Weights of a small transformer language model.
Training: a variant of Muon for these matrices, 835M tokens.
MLP neurons of a small language model. Each row is named by its layer, matrix (up: input weights) and neuron, and shows model dimensions 80-271. Each number is 128 + 32 x the weight over its row's rms, rounded and kept within 0 to 255. Numbers have three digits each.
After each neuron's rows, "fires on" lists the tokens most often at its 100 highest values on Wikipedia text that the model never trained on. A number after a token or word is its count.

L13.up530:104139105110150140157159055094074123136112094072184151113138135105175131108163180110070125132136132201136129146145116169073143109113160160175162133120097128067170130082176133122096152126095132159114154094078102097140030124144155134151137092131127121137127189187113127134201181126146138068124170075167162113175066129099074048113101148120151169124131143157136125119127135113140140096133068137106064115185121153176185106103128103196139134131155136103099149071182165107091137150158108135136136162160113144123153118103127148082116139178082129039130200130094071121115168069094114142
fires on: "1" 36, "3" 14, "8" 9, "4" 8, "7" 5

L13.up461:184080164136070068153128083149190115082145157102185116181103166106163153127108111110161163146153098076112082121093122164109109129119168126154113131069154098095138105165083069158113092206095071100141111088151157129156148134073086083148179070136141165139132112125119137154085184157128131154150123154082173128189096198085138069130172109142142120147123154141150122085173137148132125137133138150140144140153178143108155143103055157131087153134124138125127103115139174127086095101118143143071127139177100176119119087152172103193089199116127135143158140132114151118103089102129019142
fires on: " The" 21, "1" 13, "3" 11, "2" 10, "0" 8, " the" 5

L4.up597:103119147128150094113174111065192107142090075160113117120113091098110132135141161139129132182191142188111185127135120111094130220135109113067071110086143145136141095171131139180131098111177172151201129074087109124137103174131171128124131130181205129124162120157099106210132104114139146062139149100157092119109140109113088133076174141116140175088211127179140085152090132108114111111102141117155092141155079109188106131112097143099096080090152124130130150058165119166140133078211093061104148113129225163073147114148147068142143159153121138148140080134134124132113039145087146134
fires on: "ar" 43, " Har" 19, "h" 10, "tt" 6, "c" 5, "unt" 4

L5.up477:111163116122140108155116119101101105123099140188153113096135138140086085059121106161127088130106135095151129143079132134160103153081144162141131152176107128118097144176139120106123113088102156128163113153124104153112183127142121183186033152155083173171110143134109150182177171161105142144120104112077130183081091111108158107083131134137123123122114152148210118147205108151217184095114175193120123121098135094113119081141131136156105119107143126116125101122164133116128155125155122117189099115089123129134094163134127111107109113128114164120119149108174111157082119078108189159
fires on: "n" 16, "ore" 10, "on" 9, "an" 6, "od" 6, "ill" 6

L3.up113:139138053142200181118112195124136093138101047099157177109109121169143113114135117136090136125193117085180112048093089116144162173049084150118168172143158119153129131147195145106127068131137123158109150120155153152080163099134153158144146133114099131114168158167089149128107095117050123104105153139107132101130092110117139130135106110158123104155164122140081085081161149159096102133107101154123137141133165098155117162093139134124161183116117197178107094110082144071130152125140188116109100119094102142142108144123139121142107106109117142089119160096161157102121111151140096111
fires on: "er" 17, "th" 10, "at" 9, "an" 8, "b" 7

L13.up380:064160165145076106133139094202155114134092126148173087092155158154167129121117204063128113140156045114082123097203107135100084127125124083160114146088124134110129176151106135128129123120131148115106136101113138158193079127122103077162103145136206094102164123101126119070125166065161077131146091082093118124053125145170122111087119100115126144169152133172131191118137158132113092115157122157154115140049133104042070151122136142121146106168134131156156134071133130148060137124122111102122172126161128145165196125135176108084070082137187110159157111099169126119108085107143143114
fires on: "2" 42, "–" 39, " " 7, "9" 4

L4.up69:112109150090145110101099152085110152065093121093098126122079117123180152120118118075146095157116117131087158132108129188097161159125137080149093146136106185119138151107118155116162134128161100125129089179130135099147157164215133172085045139151093088146135110180103138113078145118169118148151040135161149120150095126129171129131149109164092151156118148106103147113128140213120125135152144083085184150147141176101075093095121086133154111067148125118153114131161061160123138101154195074141129130141128081146134113156089146129128131099117128147169148117147133101121105160194131103
fires on: " comp" 28, "o" 18, "ar" 9, " Comp" 7, "one" 5, "s" 4

L7.up189:150200158174119088115089133148164105132097109141110092073128124122116099081151196092123172142125105079135140152114115152033149114087149120194136116143137170153160152101133136068140135138102067085154124162037194154133166116151070095154119097087155098143111095108189108063087087089141109125122142135157087138134103199124130157149133136125154162143109084056136131108193137080170173097147105137107096121156161140108142114091108088100119134154092094106112117089084111115147084139164114142099110122150152122156182117091149146104104110126099126108120129134140137133168115164104131171
fires on: " of" 31, " These" 10, " such" 8, "te" 7, "se" 7, " the" 7

L5.up738:154149082076162129112206127033123173132113146120168122124132137125148093191127161142151124118106089095088113127145151100153133088155156206075106151174124112163178158160119097150134165088074111107094135128119162139141129141025115208116135113121142158149105149126091178143127149102180119158201149139086146092182143115140139131215171198097116070101094119125090073108206138101181171152194115151149073118131175111103132180146160146184094072098126082182127130154114135155053118114186119146124074112087125116112118136114128107059100133122090201127132165145142085133142113124112098131
fires on: " not" 38, "'t" 9, " I" 7, "I" 6, " You" 5, "ot" 5

L7.up640:129098183136155125124076174139121099166108161156109143137077143142101136134153124122132135125146133084092144064197156179133151155140113094157133110122049051117160138084119155098139151112062118091084100086104090192109108107199135136123167128138163172138109101106121148124130173109112125099162134175106143104116089128094130168124162122073110131129096113193164152111112099086147107144061083076112105138099172126087149125149079168136108158149104196140098161188162165118157095102104161161145140132120082112103085104106164042159145085124205116188180143132141138073120076104149128134
fires on: " l" 30, "l" 26, "-l" 15, "L" 10, "n" 5

L7.up635:124152137097105128142058170161137081110099133099075150105080101061112106154147180113170150160111122102127143118094160201099115142131104089131128163129120164158082107145156170118179138112110091140079102114147172088128117164131090137167187097077123108136134139126144117119106049108144123104148119137077139167168082177115144110125103117107145111114134097117106159141134084084181117107110133111045146096113171137125084121113127152116129092106086164182092105130148087131172105096170164132090147165158139042129156119119184067136139161095102102191144116168152164124138037132162159105
fires on: " of" 46, "al" 6, " the" 4, "ar" 4

L2.up235:145073189128187101165131116040118129134105091105100066109173145124091108130115144058124136129159180150144099131164087130101096164164115157112097149109090139164119139166107114122123142128104091063150118145177157142162202116069053168116146118103187085158101103096167153096105128109134108109091125109132100119080092220190132141138192122152109135113113095140112080102169099122122150131101124087132079118143097138105096108153129138144135109126133157180138147126158129070041084098052116166137092128123140116158138156167162082150099166175114191185092091114140085132127091143128142060
fires on: "ort" 18, "na" 10, "ty" 7, "ig" 7, "au" 6, "ill" 6

L5.up88:125156129122142077087104091091156146193130146174109110081132137109155108104114065129084102116110084158117170187125120154095131085172100146146138136108101150160134102093157110177109115198116115214150101096073131096087120118143179136108126075119113130144137129125086099132146161170130110135102101155124134148096130130143156089082136114142146114094097064114085157127156092136156130045145074110113157088135136118180133157104109149128118122115119101124086174143106105095075145078060154143113074098136158114107086100082126123168167102121075111118115062169158105141080139073106087124
fires on: " part" 19, " over" 13, " than" 10, " about" 5, " cost" 5

L9.up65:135132172122166120117075137124150116101088114153117066128118117199130140155140111136083199133119137153139087070159096118171095114165073077145098171138197070155155148137134116161127154129170061157160139129125161129133137124125148153155046103132154116101125146160115066121078087096130163096142122147171096115081158150097138092080135131096101104015137147119121126161167089106150158184122095125190068100125090113125124136085122140156175090164092154112099160136128163062132194106136142151075077155133088121090130135140148150111104097166104104095122112113060085152155125087080121098
fires on: " in" 26, "," 8, "In" 7, " up" 6, "8" 6, " Aust" 6

L5.up243:144101107103156121143113128125139106157116143160132130108083146109070121172168142126159145165139144151153101009136120149121120159137104177144096167169124095112095132138112102141138084125087049129076171095115147164097098126117142071139072103098096204123126111065124088117132141138084107127133136141135176124172072177127080064150113160152196095152131128188097069161184161118161170169085134142124110170110116106164126155174170131168132091152098174156198105150122115132106129094130155063127070157071151112164134093106182087115146138145170124135081149115189124115161088123117110096
fires on: "er" 17, "ac" 10, "ar" 9, "ic" 8, "th" 6

L13.up264:098124136117061093146122051158173112146142137129186152121139119125126132133163181068084070164182115102102115099155184158105127126122127177109093204083198113144066108162149093214086093186134118116092148109135144099183168161160140138163159102151176078139154183106159190112095143122148121176131117142111128108066100083072145175089106093142159185062141155103110102132105122161143058119199124138213104165087141105136159157111081146103139074158087140098156164155122190165114134146139104136106132097115148141102129078164083180118160135100164130138142147102129108136152107133160105114
fires on: "0" 56, "1" 7, "2" 4

L9.up67:124168128162070129100080129106122138082163098097175121132124143129184128138092136125067082097142101118119143145096141102162105110113169128147112104097171099087122111148132140118110135163095174028184139076164133152132071170171087160130137171161125068146151102151116168154126148131163126137066149094135122178147125172109049088034143138112105174155145190126149136168109189119027088140190099148164131130162142109111135119136064126170119114082130116105126193115105138150155170125171101118156148175090082158116149145072129158126211155144093100100124151104176071128110121115095147181
fires on: "0" 28, "3" 13, "2" 11, "4" 7, "5" 5

L5.up608:125138120114143105080102145084129179142182152151082135166132142138177112147120123077157130122165119103092121161131112144105142131119118108121094116157128091102081094120147098193132079119108154099166133180150131163125135185203128188183107107097124102136164092098126196175024090161136125144108103138124089079127110174116144171095129148117154141171081166143081139157083116066113114194116116157114128131115117094125178143121130171129128146134186150148095174156104107136129144153145095077117113056132110174121116103056138151157140097189156139183155098133166122153162091083100123122
fires on: "l" 19, "g" 14, " bl" 13, " sub" 13, "ast" 7, "ra" 6

L3.up353:119184117146123130105108138056116124125197131124141086122088166196187140153099154085114077124131151156152103114139153073148134112149149168113108110129108108131135186077162101163099137148029134162193176088181151161100122117142163185118093122061057187132145157129135136161105088154132068175152087157180132087130159086167129149138084160112135127092137138148178156075107091116125148130104076124134072128100118204142150109100116157114187101069165188146151117109130114089095083104111198153134089137098173150115123135106145151101156110118100171128078083229095076047111112134195184174
fires on: "in" 24, "uz" 19, "at" 9, "e" 8, "une" 5, "il" 5

L12.up478:163105095114182082057155037148092079145137043085143110126140152093157154127136029090150129110191099171127114145104113109159092176098124157083112141107156122085117161184134176130123152143143145141124147128128138096134134122155128122123082122158142052146124173005138105150103162168187132174154121146070104157115057100174097116090105090113180168087157076092103138158090142183126070100175165107075133168129116173092172119169112103114160139111062069144156137116111096128187116121135084124120148120150118119131111131115123109116188137130137157211197188121167115105151110144111133117
fires on: " in" 67, "2" 6, " to" 5, " the" 4

L3.up190:132225092138106146072070117130072158124137127058084167101106148154156107143177171101139111174144142073136099060112130124135120117148103123153195137168094112132011126101144109136154103152163169074114156099122140135111141109131140130080104124167124143122105166177215110111099139102148149124092132123166130169148097089145121109111105201142105107099163146197115104109132136168054171127109154177123141174104104121187148138150158175170179083170093081131089144104127141062186088150188095136170107131102135126173140118155073155152121117177101131097083121148144140094060122128134204077
fires on: ".\n\n" 79, ".\"\n\n" 6, " After" 6, "ollowing" 5

L13.up628:108121174142130097112118146132119132131067063095129162131159136117123163102125102090101146147071132100122107132114165161124145101151119173125174166081109107115085135099139139138097118134098185140132190154097112123169129162145044159172119081148206091128102120104117117148182105156148119102164121134144178134063070127079123098139114133167175114034136117096096118102131116107129100064148104118199175143139107149121099144169098139181153102233092147133139063146111090099152182117097150172119122113146105130169122134088099175140061109155133119209146111149057151107123138104103082113
fires on: " D" 47, " B" 8, " K" 6, "anc" 4

L3.up430:146146115104129159089140185117128121107110109157140120141147104131167133145157103157098160136167093116107149108160128127127088167115112116131065118086153126157152110063144180084127103147116138125153076102094164148093104086113106118179105104130197197130099124156130131187117180135128113075182134149170169091123068110123145140099231177155185150193133143146071125145115119162099098129141170083167128156125126140103139122132055183158118079089133127185090105128148165091148117135158151110153112117115136115055114102165095091161132102148141120162159101143128137151171140141129072114
fires on: "l" 23, "h" 22, "H" 19, "M" 11, "p" 6, "ar" 5

L7.up532:113085132115088102102161143136091115205181087104117112195144189094117124115189085093079136100166073192107129076125131150113119100138129139116145174107072073102146109154080072067084119105167179113171121137105109179150108136099133100127121163170114112101108131150136148178128121138133052147102129203097129120119079157127198148134106120113160131111181095136159098146166207173163126172150123139107116175116117108152117163143138168118075151149093114115118127083089120115109150151103163081135165153220045163093139115136177106057192119131117138189106178159147114075120105134137107034
fires on: " and" 36, "ing" 7, "al" 6, " to" 6, "ly" 5, "y" 4

L5.up118:160106135141116163089089163140158180099190137157125192120115092140137117096084101133160137210112103142098148140107091156139100133163121102157162134155081115097221178100111178116185106112119118124126117154121102161146185134126098216074142181136103102156139139078143096079101091154155152059116164185161102090092122082046148152174088138125051181115081165161172151131140162113185157211101161128066125115068152080136112125118138161140143081121114153124146162191159140113169170123163115103137100100135141125123069127093182148117091120110139179133139136055143110089092101118107128149
fires on: " and" 19, "l" 18, "-l" 12, " coll" 11, "rel" 6, " &" 5

L4.up408:200166147127139118121109128180182125083136149105184090144090125145154150139085139141182165130111116128115078119096116139109156071067094095097189106153139116121127182098157178139162122091132184134128133088127126108108122154140094117079115089113099151148178211169166136165128108063106095127139086124137058107126158123188122110156120163153154097093063104113163173070125083131146064109098071078137108161111099111162114149139149098123130150079095130126137090094143153096099161143071118130107134143073106134096090165114129116152118162113157136135173141139158116070120148089188134074
fires on: "in" 23, "ong" 9, "e" 9, "at" 6, "an" 5, "im" 4

L4.up132:155137116122175145119087052138135078194103140079072151135119097098123124105103111153122131114118105166137183145127148148110196095129065135100133105157131157180137120152207121101085117137113106096158075150153111128125192137126162138157131088075132096157071137118131154183174122109075054105106103205135083131128110131065171152161077105116090168184144114126144178154203148129088141141133105158100180211125134135182152110139112093109181095107158110065172138099137147129086120101166157087139068124090143135221107160180177147140159114110180179118144092135045105057113095148097061170
fires on: "r" 20, "ul" 10, "in" 7, "ag" 6, "h" 5, "est" 5

L4.up97:138111135168123109071185139109139075143150145159145130089141100139110096156107185120197149171190121126146074088102146237117136126069112134121129143177138098148125179165152039068098148127162170105140090153074124152071112106135122140120152144071104163110171171100113126114132113097129089165202162167053135114140116075149193114083108158044148128121090106072169053100130107104093152104166136179167143076127070199135101108146074132155075166117125099111132119114187156076105211116099154144149092143125202169108069131090179155127150141116152159191125124080157108136183110177113106112
fires on: " the" 46, "ign" 6, "er" 4, "ron" 4, "rel" 4

L2.up403:102077175098101104161128160123169099094135129064125142188151100141122130159136184123112182146115174112147072166125178141096102138090134163139118116138124094054082169080123129117126173128095116152145162119102075120127138117139152125155092189127153146114168097125178177078145126129029114104165137104090163121128080112135154126137128169140086129140134084134115159123122096123107137162153124111129176086188132096086181129108171103134144141092107157132097167074100129167176117143072134112116115098110144146149183106153144118116150169162166110177057121120113135092131126128117098118
fires on: " qu" 41, "ou" 31, "qu" 11, " Qu" 6, "el" 5

L9.up567:119156110089173138146141064126143059160139119178167193169085071133122149045107117112102082170155049126141147113116139151153130116115131195113132158068095097141117104185178143165134081122106107154083133087115133162174107157094102180141084049114105115094139120105111134180138132126145171125163157112128114137091099147113139165134138106102061133128112078115095109178106092031147111151096189145149167102126126131116093148160081180136194144146133129122134146153099171073119120184134135108103176135123090105156136133148065138083120120115150160138153041131143102175129070097129160177
fires on: "2" 94

L4.up603:132131109119137149091149164129123110175109147144072110111115136151142179106150153130137116154191172099083118188105162147136112141182063106136147118113134172148152134145138112074128047166180103109144108139096137124115155126090142159137190116150028164154114156100140134165098100084152135098138102116157141135208104109107157171158106073141084122141101209081099077062132125166112098179143086161104107082135148147121119143170077142130131161079112180163206124105132161096065131146168145134112105108131076158126057114132199118091085105141104091049131182148120103137154117122098187196
fires on: "cl" 12, " comm" 12, " Sw" 10, " Most" 9, " Comm" 8, "m" 6

L4.up496:137136144155126109149094131155100173059157171067074137125159145174106198115107138102094129162183113126077102132170130094109159145127107084152134167100151073129169090105128120098139151119141138057147154166093194125116101157106102179104071095089112102116109113184135141117106155131121108091158083141186126112113118063153150141099114092165168107123108179122095139060187123157086151180174143165107136164129161139099085139178111089120111137102133091154210145114140061148166145170071120134143105085155169160158141094114161004168118148186084150131108125121170151154153073107116194123
fires on: " comp" 38, " It" 20, "he" 6, " so" 5, " Comp" 4

L5.up406:126122158178116076099111131163176125163101156090121133146181209127098146124185096078094136081150111185109103098121132067119129128134148146073130156149157141156136157122102160154109136126128130096115148133103162157134183109033086176163100131132108123112161130145107105095118194143087082150149149176134150096146130172137157119107104138081103140114103178123154132129133119171164107134147152095137139113151096134085134135162108136158063135121100158133094103077148116148150159159136172130006122127134117126139140115110046107107093133130102105113147116093110064144132102162142175036
fires on: "y" 22, " (" 11, "e" 10, "al" 9, " me" 6

L12.up331:123082155091076080134141095181127116130094154172158126156130122048103123107085187114157130142111136163191173124169114103048151110096132161166071157147101126083107102132111127159089160197164113161103117149139177043109140077140123173139110028083154127091104107141082115118105156123169128136125139140131103128131084146176069142174130155119134098156154138139124206105115105099095112130099175166058133124176126186142158128104104094121080126108098127101126161052149157134134067137058096188147086099075127106122123154173137208145108098081130127085113118178122117095088162215109098132
fires on: " A" 54

L9.up383:134160131119177091180121158123122193118079188123114098145139148143158163138132158066134119177066128108142118094133116115095102130157112153092143140140163095127149121129137157082139097155136108113132138174154119157141217111168082132142104078141098081093063117101120088143142139185133136113120101145187153094129140127161217099173140156157120082120093137104113113177167119148127178170157102170132100085123150077124118193144112156152165125157192156154133184120117124111186171154166190196158083158124132095103058131159099080184117109139124164097137096068150112180136113144146146092
fires on: "," 96

L9.up542:139163130133164197147105123108128130159143130142135129135171120116127128133123152135080065142104120126106115129082126102138073134125197157044108144117149096124127086096153167065148107175144086082112143210137154134125151162121085089091175114111176105074126084090161099084162128166178107100148128114157104153118115124147146187111093194077209151178131120059106164101110132215152111086188141151141160168147094181143176106157109154091104160180131141171147162142135124079074161137109134117085163066225178188164172114151099172136179118144108106164152068095112112088134108096135141116
fires on: " Am" 19, " of" 19, " Pro" 12, " Ab" 11, " am" 10, "im" 6

L13.up720:137155142126143156119165150155176083090122039148176102165112125182102141162147138138181133097047114130152097164143139146152195126105146096100092131080111121142136140131120159152172136115113117119147187073075124160160083109088112139092105121163108068141066139052088147120159124126184066142132162140121122187048147176180155146158154170165175148106159155087167098091098100079180078125169130111119126100139175093109147084152149108117130145154173158113116093096135126129067123085058115143107110154142171109198157116119163144099053120131173208142083166046149163086129093164054123142
fires on: " R" 34, " N" 11, "s" 6

L3.up681:214133102120172149173139187122132078107095144109141127137128136105139170177125148178111130182097132155187077098125163090186156116103116168102140151198156154152110102099080169102141116141149124152096121122139167090088089139115164146071104084153104134113099132092166045142166082143223124117115177139069115152162089130135119098180168107128152049143177107142069113159103142129123146098162083181139175126134142100095110162170101107151132136143150124140133105114139105134126176087162121153144077150135133144111131138122169112181146142129119096125146127138152134143060073158154127051
fires on: "ac" 26, "th" 12, "un" 6, "act" 5, "at" 5, "a" 5

L2.up652:175092117138147090099071157164104104146070128204115132072139199125104166181143115185133116172079109077142097147109162170132126131141102176165183134139130091051146025089111134159077123128131132128151123070132132142148158134142078163106111073107093129173101169104192120112131172105112194048176136155097123114192080128133107120133094152117097067114126158122128166142138149093099114117140101171111108105066149163145099121104159148184179105155129069159078135157095123117171158076112116154146122209128140120143112158164139155109165130141119096087075071104181132104128178128122166099
fires on: ".\n\n" 90, "\".\n\n" 4

L5.up87:136128160123132106136168079100179128157133117112128141123134133109171166109101154138086091106195115137149108121123196087139138095130083138149110090115151109172153133114171086177109116120065133059176106083046123131117158162088165096153169175146154138097078118136186147109118114065142144139174155143107101161150118101149157125140121138116180142109151109123137063132071037113127084134120120127141098161081201104155176095130072079151142195158125180172091137142098073185162123122149100122106168107122082122067091137099123128154141125091162110060087112037116117150098112147069048102
fires on: " United" 25, " " 19, "=" 17, "tt" 7, "1" 7

L2.up84:112109106102130163097120204151156121176102134169125116151113148165125153131094140150115132145101115159142119148127129038164118097147170081141106071128166196136098083165075112145106131152138126117081144136133078146139126146115120184163151090091136174094106143125100108140120113173140116140108150152107095150140109135055119139145159141160107110139144202121156157081151092177194131165107136093095137093138199089126156130079126086124140110130101118171151155201113161123111107124114140145162130129164142127127137091191142164113102084098167100108086163104115154137120100094101154156
fires on: " not" 24, "'t" 6, "ter" 6, "at" 6, "ot" 5, "ous" 5

L5.up433:153106176133187089112069121135141022101097133121078152117120177120101085108071171151130105117139178140107128145188147147118153124122141189115099157082148118172122116123094122143053172117093105080108187229030153122127096142159111146104166140145096121108154098101114111115136182178145141151082135151227113180137088087121125099129108156153139094055078173137112107116115090135120116156116166128155080105154175140114144169161110137085100170180154190110131134148096100162087125087142117109121069089126142083067138107110080172117165114088148106177152148062173117170140135090104132143
fires on: "ing" 35, "ss" 6, "ving" 6, "ng" 5, "ung" 4

L13.up40:162076134150161135081122152125195137173079161081166112167141045117176097120109170200091103146120203158104170119068145090127114208112118132140131088157144103135092138042097154072140117083135152090177091134155184172093162154026188114130089112155188168148100115111145109134132136170122143114112151127130111130158140104128119221099179189134130115092120152123117157121096153132152168141140132098114121107125104117057140130140186151157122126099119134113086108117103147126155146145116112121150122141154097133088090186103075100101114059142143174068138132120160101178093186146131140148
fires on: " l" 27, " L" 10, "l" 9, " el" 6

L2.up751:160134147149138087141097085109103165171114104172146137079093102149092204144177137145102131157134118101129123094090137126084174141141101128126140151163104136153136146171166214142163151140105139081124087090099142155105144103071161152099125151187108102184134142085157157121096129128130153119127125117199109155159067089139173133119095125114098096113125138151136167146122061168073057097115107188088134127134156155194149108131111149082123082185162083158105180091103170139162079155124088152119109119061155131129139105151147127105151153121118111128100131080194156132150143183163124092
fires on: ".\n\n" 33, "==\n" 32, ".\"\n\n" 10, " ==\n" 7, "." 5

L4.up498:140174110133161129153174124141091115148175080150143111120094143120122155146086113154111056172164091113161146112157119201083083081157061141162080070162110112096170137108155111096083123130124131117082138160093150152101141144115175100123081139133174107186078098141122099142137076130065122143149111162076166140166079166099160132110103187175081091125114109109122122119153153102129111085140096150139115196186096132091080095104109189185124122124101183103105172064136159122123112106101112109114143103087066140128077104137114186181226134174135079190089160119113081154103126089141131115
fires on: "os" 14, "L" 11, "an" 11, "se" 8, "est" 8, "N" 7

L11.up584:158108170071157084092212145125105065124076098102160078193101143068111138099111220161072108157115122133097094118157130104140107197118157155177159078150110188135171115117096132125098060139147186084122111128131080168191126109086177125131076196123186088086117097176100163132121133128122151126179191138144114166089139180127139138126098143127086174141146130167172079143095175142122119199091097110137111077060107147121112095109160128162125098129114148128145156106176128110109175110151055156131140139142104141144152097099058083141154084107166168104129114140105113104165161148141116155
fires on: " S" 56, " s" 20, "l" 5, " l" 5

L12.up107:102107147186109143159212156098117108145086063075103092153112141068130150097142153105120075183131109095125082093155116127119061092132129067174132108204181116114161169124191157103068145139126132145145159140116093186119137128077109153136098111121133152097173166170165094130120065117124135101154145132107121129162118047117135136065178185132126099103104108106126134174141143134087152095140201104118178148144151150131093172118125132110097190086141112076119125051130108128149096084134169155138200095146098084068097097117087084141162109105121103093137130092045144140137150131151106118
fires on: " \"" 41, " (" 12, " Y" 5, " Z" 4

L12.up704:113143129074121179121169130145220121150129162068078109159117112088066131192116130093158172154149139127094158161147105093092143084179104120094145133068129080095165081126137131159164143097104121147089143103127134175182232154141168150122181144105069128156138132141180172087101115155124106108160127094143135139149126098073147132132140178091160064109187069123094087175161141089106103206048159146140168167107138108081115130097146103086126097143144144132111107164092102119127174107118102101142117124150123156128120166089114091156143166105117161088098109106102089079159078181143138102
fires on: " O" 18, "ze" 15, " U" 9, " University" 7, "us" 5

L4.up95:136154134177111093114102147133142118108115089173080123173174157144190167098127161172100136109146139156163120100094144082109163170120141124121093133135157148104092130164124119126167156172110087140138126159087097099152171141168134143169171155127141087131111213108158169107151105074167088119133127171147111126107133150105161099175135097124105082130106104179111138127144141122115135145161110141120144151124078149080125096088107179077134196115098132145119145119072144151138147100125115139177169160126152083168130109091176119179152125027132153079106160139109139078068070137145094181
fires on: "d" 34, "ad" 13, "b" 7

L3.up410:109156135135202119168068153093098156136146173134119088123154141134081119142175130226115144076156079134180121123100127173130173180134119152077162090166111112086116137136187142127122096169110142149167172127108080142113103180088091120093166133107113113130114212145135168140109101125149094153151102193139120091140094161106137126116150118167143142169150142157097091129145123145087087084107105129139171181100139146102126108127157083118176111103086152144121092093106097128105142106119172150171104094093127209101107155095091134175127079114161139131110162120157131075142116173160068197
fires on: "h" 22, "b" 13, "ap" 10, "r" 7, "el" 7

L12.up567:070118165081167109125134085170104124113146148128147074144096176094193118124160135160191165157124099165174102098138061196166082141152140108107133176102160138103150092137172158164140097098123138146185114166126129161128128130137126164124175102133139110074135105080116066127150072124173169145144132115177101084149085107087152178120105148111085091127143145142109079136134119113190139107167160144115101087125107069123137195151124143192122110139184193110079101180120089109147134149145179175127147106171136127124095064142098129171158106102120132117110161146077183174162114139125113086
fires on: "," 86, ".," 4, "\"," 4, ")," 4

L4.up560:190101161115129168164165225049141106065127148123146155148100168163114102136170135131123116074136083141150114150154115124093143106180184217132144124089155098121092200112122092115146162062091108143166132038134142096127107109111151171140170077088167126115101155123129153105084132166125136150131089108119113108144091182119148111169155125122071068107066145160136103149143161135148080189127129151156170072173124110147183100035108140114105080127106104077125093161106120135113127097102124101140118141145105132108095159113136107096110152146153091111151135149134105124136153115138096115
fires on: " I" 36, "I" 26, " we" 15

L11.up723:156095143154137099095101112096154119045125170098106105138146088077175118134050109161195139106114143088117126178087091088076116075099157117098128132158217164031119130123098115178135144180031155116091112123090097149165193142146137149164161123166093169138157128112150118170138121148108071098186134129171119095121103200111182148110094080182113141068150134114124160132137130128155122105130153103094137184102142140106143094114124122110123118087070133084163064084192106149157114096126104142095157166108154103122154123134157130095114172063124173148137081070154122110193132080136125108
fires on: "." 57, "1" 6, "0" 4, "2" 4, "," 4

L3.up78:136092158081121124166151154104074145172088154140131125110064121119083132093153173130186122204111161120108127101142066082090135079131123146112110117149180163154120083119135139109114161078175155122114134162148127128153088110137079178095105084120077104095107142125106106114200054208163087171140117120063132114078039110093119136138120116128153153144154138058107117135149129172155163143126118184133120098153189090173116123236144158107120083115116104122126135133167164126102108132145139085161102167125127083125138144138078158138112091182096144166107113120144127184070137132020192128
fires on: "ell" 19, "o" 18, "ill" 11, "od" 8, "ol" 6

L5.up229:086173114187155090139161143123123170114111155128123119113120183109103080107160124149103139116150101183116136179106109050184160113116128144122118119143118125099172167158172166064145123110154121071161148159175130053138122108139112089136079114159154104140106164109065128118123139101171111082144130110109065116184168172103122125109140133113114131096113099142122126074158168142126097149117123145113069105133184143071084080153133162110127141105091118047135123110081143102185157182158184150152130162125125131111131138153159078130167154097220159112079137114107097138137065179075142132
fires on: " of" 29, " |" 13, " on" 11, " a" 9, "7" 6, " each" 4

L11.up675:073149165151075156082085147178145109098090135145087138116155075177131114092119144136118114079146153089083101156149141180122138104106090102135094117180127164159111138127106151117108147105056188085094243113072082119126126127120142201139136096122146159117128162092097103103135122097102085116108176081155165153139097149125131119122143123145179128145106107104107111173130126169094146177154122188113140160090105177112142169128158130129094093104133137136127161162142129084092167153120115120091107145136094114144157085087142109215121152174074076182180129165096147146114198072085123096
fires on: " K" 14, " G" 13, " C" 11, " S" 9, " B" 8, " M" 6

L13.up430:082169170109101112118132129148133173177105106170120181181109177147126145110159111160121141050129120115150101160143114143121068171198124095102102211069057128146141151145107079128192142090120151098137154110086161117131109120124142112110105156147095074068107119152067135092135122122183181108093154136105098080135122154130125187147142129122145199093105123140143146116149141140150166119119160100129186061075175121097139088154139140174182180133171119107066157130138078092025120088172135114102090085115087196102126136115142109056106159125131140060092119117170139141108141114125103138
fires on: " |" 21, " R" 17, " D" 7, " Mar" 6, " USA" 4

L3.up658:161136125123101127197130146100132169165152153107158133154101158048040166138152141101113121146135132153185110120123152142104150146152123138140152141152180093130183088154094153109120170120075204090182162095169101164106121177188172144106136105152078142135106132111108097118112170134121112147113148148137097102143079092144116114076119129140142140060113112120139156149111124120122143164126126185040100136107138145169077127113078134186143116145142056155114068107128160107107148085135150150149110132100096155172095154062141079127126131140156138053153097147111182092186110162134136129
fires on: ".\n\n" 33, " \"" 12, "ik" 10, "ire" 8, "ur" 7, "=" 5

L3.up192:140144154107070152128149146133154118172105137098057122111173130123192130141101086065148149096093135179194099093118094130054080056199109151143106091121151131097140141162117228175057126129068152137114078129103103167091140117125092159138122135161079117131148156110126106116084149099089077149142125116154102083142086163128167156192143102169146124164199165146157127064130152164170194152158144148150165061086193117143098106106128131123096126092119138157131106148082128182165183157151139128162124113169142093120151112121089110128146061114102104159152151118157193091111111138136165132
fires on: " not" 22, " Be" 14, " be" 12, "ik" 8, "ot" 8